config = dict(
    num_hidden_layers=14,
    hidden_size=256,
    num_attention_heads=8,
    num_key_value_heads=8,
    head_dim=32,
    intermediate_size=896,
    vocab_size=2096,
    hidden_act='gelu',
    norm='layernorm',
    norm_place='pre',
    norm_eps=1e-05,
    positions='learned',
    qk_norm=True,
    attn_scale=0.177,
    bias='none',
    tie_word_embeddings=True,
    parallel_block=False,
    extras=['capped logits'],
    init='normal',
    init_std_qkv=0.0237,
    init_std_o=0.00447,
    init_std_up=0.0237,
    init_std_down=0.00447,
    optimizer='muon_variant',
    learning_rate=0.00128,
    beta1=0.95,
    weight_decay=0.07,
    lr_head=0.00517,
    max_grad_norm=0.5,
    warmup_steps=0,
    schedule='wsd',
    decay_fraction=1.0,
    decay_shape='pow',
    final_lr_fraction=0.0,
    batch_tokens=16384,
    max_seq_len=256,
    doc_mask=True,
    train_tokens=185000000,
    max_steps=11292,
    dataset='wikipedia_en',
)
MLP neurons of a small language model. Each row is named by its layer, matrix (up: input weights; down: output weights) and neuron, and shows model dimensions 112-239. Each number is 500 + 40 x the weight over its row's rms, rounded and kept within 0 to 999. Numbers have three digits each.
After each neuron's rows, "fires before" lists the tokens most often just after its 100 highest values on Wikipedia text that the model never trained on; "fires on" lists the tokens most often at its 100 highest values on Wikipedia text that the model never trained on.

L6.up46:511571413520493563425489424497505510536496485519489447551525555595506556489521460460545490526473465534536512500555548542457461526479542564515512520612526548454519530533449486500424519544451479525549515470517485541550461504444445474546501559423506504487498524487515464404463502563542545458515482520488576473544497498457509581524423528465537450483474516526559487469475515462496469438489
L6.down46:496484519504545545502520504537506453492480449541460546403453470448526507498506479522460539496481531439405521490509470527524523450514483468503485513478558548414525475538547598475452525397554526434486490457499562421568558461483492542503535499422433450402549458502518520519537545553485529494518502516445500448549538475513466556492551503503515504475497513471508499487532481577543503507529
fires before: "\n", "s ", "\n\n", ". ", ") ", "=="
fires on: "\"", "'", "==", "y", "al"

L5.up350:544539489494462532452521505538507540457490484484500485515445544471473584478526520500541491485554484498454586436504517570481487498534469491534538566549530482436472503493417484538525495524515533463437491554598535541493521493513496475529507543514464520483552573503500463489525567501501531464478397482509508537530548479474453516472515493498506465545521443485513501474452531452467478552476
L5.down350:425464467489548511562548455523530446494515480498504459538468572462580403521450453546528463507411459495515531497487455521463530511526484485442537520438550501497603473484481527471458467531440488551441493480508486533534432483511486472523592532556478475432459450529512480422533487571490489510516468542457558547469488513542517516516527518418494509516473536576482490539490494549519475458433
fires before: "\n\n", "\n", "8", "0", ") "
fires on: ".", "==", "\""

L11.up311:455502480537443479484504500480492549536542498518480514608502439448514459532468493517534527513559520361490512462535556463466541471477464519468601486465542541488496522465440450458515506525506561543431497509540504500490540441479525598516513469469502487493513502519604462453436464499566499494437480486551551472520468498443470516508517486527482488542641498508463525542466536522550452440540
L11.down311:449464433470555491512515466479560533529509518467442545496537462498464561463521545514544583452499513457481500485443485481499455530466458460489615535525526545468464507460538550471606471485509520548524486499476494518556578566479540524487536526534475492481502526548499524454452520448479475534447513515537516519470449602494439556473534497534452473484557464511490406500383539466531496519521
fires before: "- ", "as ", ". "
fires on: "\n", "m", "Thom", "2"

L4.up274:487512401515445479534547529550506459501556467432423447490461492500496511535466519545536521488492438480526545459466490488481464513447582523457502562488521502467460495527412526495465525511518491497474501477603497447523524470464484487443462569585495522497513479596526475484536547531522541527474508581510569478538481489498495508596497512527520391541537603477509575493508571490532496501521
L4.down274:489483528530543505417493515550456582554501485476570476488448496565472529551519580588468508494416521491445466514450512458479539465482510537427514453587549506547561490449567552545564494558526416520523470508439519559498522496478463549468497467465554450447496539491465526557516491493498434495572508425496544470491545481480503441543584492511477488506550474547483520526503478556497475435509
fires before: "\n", "| ", "- ", "|---|---|---|---", "\n\n"
fires on: "|", "\n"

L6.up670:492501472518446525530515493591510553504401556513484527471577581496474455520500583421475542416544459576422576528531523487471491488509505530460534575466546494463517552493468501514559480452498504500503532504542489520502509515545464564478531469465513569474523552492524488523539512452471527485475505527544533521479539486545523528510500473494439455484561467453516501456506470529523385509495
L6.down670:466503489437546482530499461484461528466534482530462555473414457556522554517514466552493519531492424560425471562465538476495472518496491488436511511519611492488535594455465523500445453492565492497445524542444524531521464491535600540506542589522549447537519516492417490467487499493484501556454453443523512432502499517525510472589526538518463454536509538498483472497515541522523550502537
fires before: "\n", "\n\n"
fires on: "|", ".", "===", "===="

L8.up592:528479482426427478495473481530415492515492554474485493549530515485499500573483485474491537528504505515575519519514405533481506522441515451606547548468510530494504424510533504481456479570492517527509581537579511456466466481410464518454520467533516508481456477524494522513464494590495529474529482497528484514491500417554530504533533467483522469566568528532546482548580466434465566544522
L8.down592:496468467521448475463501546468495497479491543429464520486454486515484528441505443500471520442418497536543529498512441505519487521492520515509552536524505453483478501492501531515479510516456577541548475430533525507465436496585443539448505463485560467456508468446496441535462472557543466443508509517493541520460501436446529482503540515551562503441488569523513510487444510475471499469531
fires before: "| ", "The ", "In ", "He "
fires on: ". ", "\n"

L8.up381:517407530522542506444495613492540534543497490471508550518480494416487431441517502537523524480451483550489456505524578509483438461525516503483576458595507563469490542502442450449474496472460492503499463499552540497474485429508521528448443552515507463472550492556537481458516503482474498508477529494506545507511633473445461471518439477492498482496493439492487536544492532485496517591522
L8.down381:511470493534490500433444485521575494513465645553501521443488532493521503466464547527505496456463504475492526507462486535504543520469478407471537544520587512468507582524486495529495531505577472547478511397475526539492541511443508538446494463459445441434486519490508534499547495523446445558492460467501510493575502483565527547546572477521475478450511444475504480568528450540521489485493
fires before: "- ", "the ", "ograph"
fires on: "\n", "ot", "ave ", "ive "

L2.up789:629578485409471541505493440506479502412532518535549530484544527437532514474452513567462549512474518511503517514486517519596552494525556529510527510524485544442503444527477515419521501468560535516539509500585458526550552542479500468435564520503528382441443547510444459421524539552423468506480436512401475501464561525484473519503495570505556431475550512525453522500441521498484494476524
L2.down789:412468518521574545512520451438490513528459510614539472547481480565490511423485545478459467522486520523472511497541511454507473520613472474488451484470573495457540424478480489494488424500492463543419488499478472547476535493464544527488525493465394516474524465471534492524503502505556530533485465538481503533582492560467457534460501444477550463521505457517542474452465529461452496484566
fires before: "| ", "- "
fires on: "\n", "\n\n"

L4.up484:577503451487483548513512443501518439477524468532533553483512435425502539494453534560507527495453454565465512509497460508504502467506491503424542516535525479484551546453462498469465487466515538511563506518518546399499516560450546442475440540496476426528506504520491515508496587541522529500486514543481550476483497486469550505526516517417450415535515483509492540454517484454463546469503
L4.down484:450523447531564521442525510494489554521423491442486474547586451546464489485477469563536476504504488514484562438490525444485493478554434522421462455399467522539572518502508494502500461502417474523432533482477479474454603455505535499439571493457464560447524469472517433473537487551530461525535497487513505499530504507462550511495466437534504545524512577541500496508478521501467502472510
fires before: "\n", "\n\n", "U", "^", "| "
fires on: "|", ",", "\n  ", ", ", "°", "}"

L10.up509:463577531490478449517408421504512536563507513511522505467461451511384487524468489510526493476483552506515481529567518450462452488529472441473508498504506466446503506495527574485534509608466494580555482459517543518399580465446476490513474535547463476539469522524536451480490472508525544526485470453565552521459476543472479468561465512438442505486512509458547525553580471522584453526570
L10.down509:525454543536590471500525548529542499468540536510506488517502428488497459468444529488542499523526547437534451493478492484475464449498486450479626511522464480437437488547543543460529512488503526508453502462493502497499516521472545491447598525475611523480488465479544509539529528485476463523533496480428439542482424435487371565506494542520517437528471416468455578514497530528537498536554
fires before: "- "
fires on: "\n", "\n  "

L8.up316:495447453428444442425550446504419472542490614420484528530527473513474491545486486510496541510542466490547501526511455574492504531464477485625540495540473493527478472544492490459440554570517511514544547523542517420421420497447438498496572517499518501493472497524509514518457449579530461495545550491556478510517467457489528491496502494555445510517540579532524450492554533476495509562440
L8.down316:524407468414447452476561492492472488567511549437505483498499510487487470539458464527527598492525493483557491520469447524528458485450512484674568515525496474528495458519488475509455525540459509544507565503559522488470416501456426499483579551491554542525511500475460502483488514566511476479511526472539447529480505461473524504503498492535391550509535523503464457510518468502507484572452
fires before: "| ", "The ", "In ", "==", "He ", "== "
fires on: "\n", ". ", "\n\n"

L10.up433:467554497536497473461584500486496534583455469496458502497498530514444527475460487450579579529457518495478495478557449445456476550498469474504459505594539510501494564512508457516527467490442499535488570564514436491496481471516510521499552506514546434476517520513481479497503524478496441509508498402508608455492495453457525534510488576423443513568496433436511541499488531484575434496521
L10.down433:475443451507488429480492397542550533424448530470441520507494521585524555518469504498581429491497508433487476509490569535523435504478491511429514545512517564560492543532491455524504488519469475508460493442478530508450550506490481546472494514529531486549504474560491485556511490497505462445487525429543542457507519463614498455484516502493475514543549450600505458524530421612515530484474
fires before: "\n", "\n\n"
fires on: "|"

L2.up182:533518516467488456484446485502467400492533483525500544472391455478460493562528472434506581529534498504474449449531519543446497517533547448568527498488578485522470474549508526491541543485465441519500457537493504496573464414458541500483483498548527515476493518575448488572496498523494436487549450465453531551415483517527568445568508478530464465532527464482474484518516541492517540515462
L2.down182:533426547449519507484489470458468535505515408478490505502470494503459514505437525523495491563419513553473475478539504508598507522541552390535530477424563474495513470454574544515433515591582500525561457531492507484495545506445515542482549457471525536497461483446539488560426564521493486463435463505539488547490504444536471478584513464465479531496559543521449506489432521480474585561437
fires before: "| ", "- ", "|---|---|---|---"
fires on: "\n", "the "

L5.up237:515472477543486495381472454563509505534438475512517474517529567536592431539374503494515557407500431526488524492487495445492493484535548502492406507548526530399494522530516516536472546496515563542524484556488438467464559536470525417495555485569483473412486521540545495494514502449510510494463491540492476494508548485496468537526505501489503447472555530495531495466493439565555438482575
L5.down237:516497546520497463502542509526492521455516504472542445484502544531526586551521456508460594434422478492440389482546492547547458454557466453433510460560569520517549606511451483559511537443506496510501495548533455551465482526553477509552543572473528474497457469490466498465516507472476531483440472469476599396523522465467522500468579553537501413536550502509505466502527515488513502563516
fires before: "\n", "\n\n"
fires on: "|", "===", "====", "=="

L8.up251:561446599529433528392501440517461440495476556443570562520530474505488494518501472462547594438537533481503516541468556477519544545502541508469566462406525500479452474476541479503484522455494467516559519555526468438560475463463493489508427495486570495469512552478437557490467528532518579482528514455454535519506409466445574483547503489467481485535473494552513502522533489444465541508526
L8.down251:449447402470513494544549554464537537501472513465503410462532532502481495469501560507460389532485438489518540471555476517512477556505491534483529537549449517488464529499524508537564525541466507477509499452487526529442495509538514535476508507525420495582488446493583425561522491448446446469483457499487479454481611533528448500520561542512466506513570537453542506494435421501474470464472
fires before: "| ", "The "
fires on: "\n", ". ", "\n\n"

L2.up533:473477501506465466463453449474504599529527532462464505525488472535555507507462469565474524498446439405497566459498443537542518468525534465485510519539538505532476485492439434532482462448564491536514544563494564501459517517482517453512472550491455490494515557486551467458538473460451490469575536569536517517479478514522502463437460558489477431519453534472465573501468531470510512555453
L2.down533:525526528488420512505526541481481482502414413513493468512503507471508474543485508511559456522477482465503471534594511484503462577497478523533529485499536531495438489509534515571503535493489612534503418516521538509475509507578615470520528476515455524483505437486533454452494451491507500529495429534498472522469448470470466548512518528471512505493504525496539506561469499572557507470489
fires before: "==", "The ", "== ", "In ", "B", "=== "
fires on: "\n\n", ". ", "\n"

L6.up545:483553516488460448540502456550476440500523469552531521522499500457490475559441452568475552537444556563505601534539520460483505548462500495418445576514541480503422547485527518483430477479531504443446472554496440492497502508508501470509545495531491426481467473498481500463521472472529475541467523542508521521472513494560573477525483526495468540475507483457550522468554432536450531534527
L6.down545:499529523486465446453511413481481527546485523487495535466501491499479548469558455459480488535504438460513541512504547493572533569532516492521604435566549471428477551452465514528483459465465482474568522490532498523507526552578555439560517508456473415505553546556520490564557513566460468436583484479555536498461453489554450538552477523514511480528489505470464463484472537495466449418483
fires before: "\n", "\n\n", "S", "ision ", "ow "
fires on: "==", ".", "===", "elev", "ir", "oll"

L5.up506:512448508529429500521477439437518500497481518456531478485477493457567456512413561471475488477507528523585581488472538479512455460451518507560507546551492540550456481503470487488448467456480480470546504437499454511518468481403482439543444501441507478480542503525409456496510563479536559485520513591515538450487472506484526507503537534442564479440476566477515512528475457434490465473550
L5.down506:525488482534515444549476508557556582445509515462477575446447489524489435575478546551461498512527522407498442481539542491467494557483488578537480533545417510541480478582420488428492507503458490546549535482548592548519477479509499503499542502478492461484515439459515514546482488506578555451506390459473491482560487574531517486588529437532493484516503480407499542527487465510518546545490
fires before: "\n", ") ", "; ", " ", "\n\n", "), "
fires on: "\"", "$", "S", "are ", "a "

L10.up250:513487572498474459459535495472498555516500545524510516491445454477464485537437577460533531545505549453557470459493558542512481439493524486488548505478521490469462474376479537520499533552514470490465516453598463497508525444491513546468537510505387486446510500467413436482474465497480469505458448432500530560545504518532426487519574487520517496494557497557475528446485495493519547507429
L10.down250:524440491524558510506433500568532480568453440476543539499566461482550507441488572555496543481465499502446520462526409471453551452535539446483499481502493502483521557562526556513558496493513495526453483505525550443458570433445596554576583467541522519457499556484538516500495491485388466503559522498460513429482434487486535513502442503511521464441540485504517494503587521478488433471553
fires before: "- ", "ers ", "er "
fires on: "\n", "oth"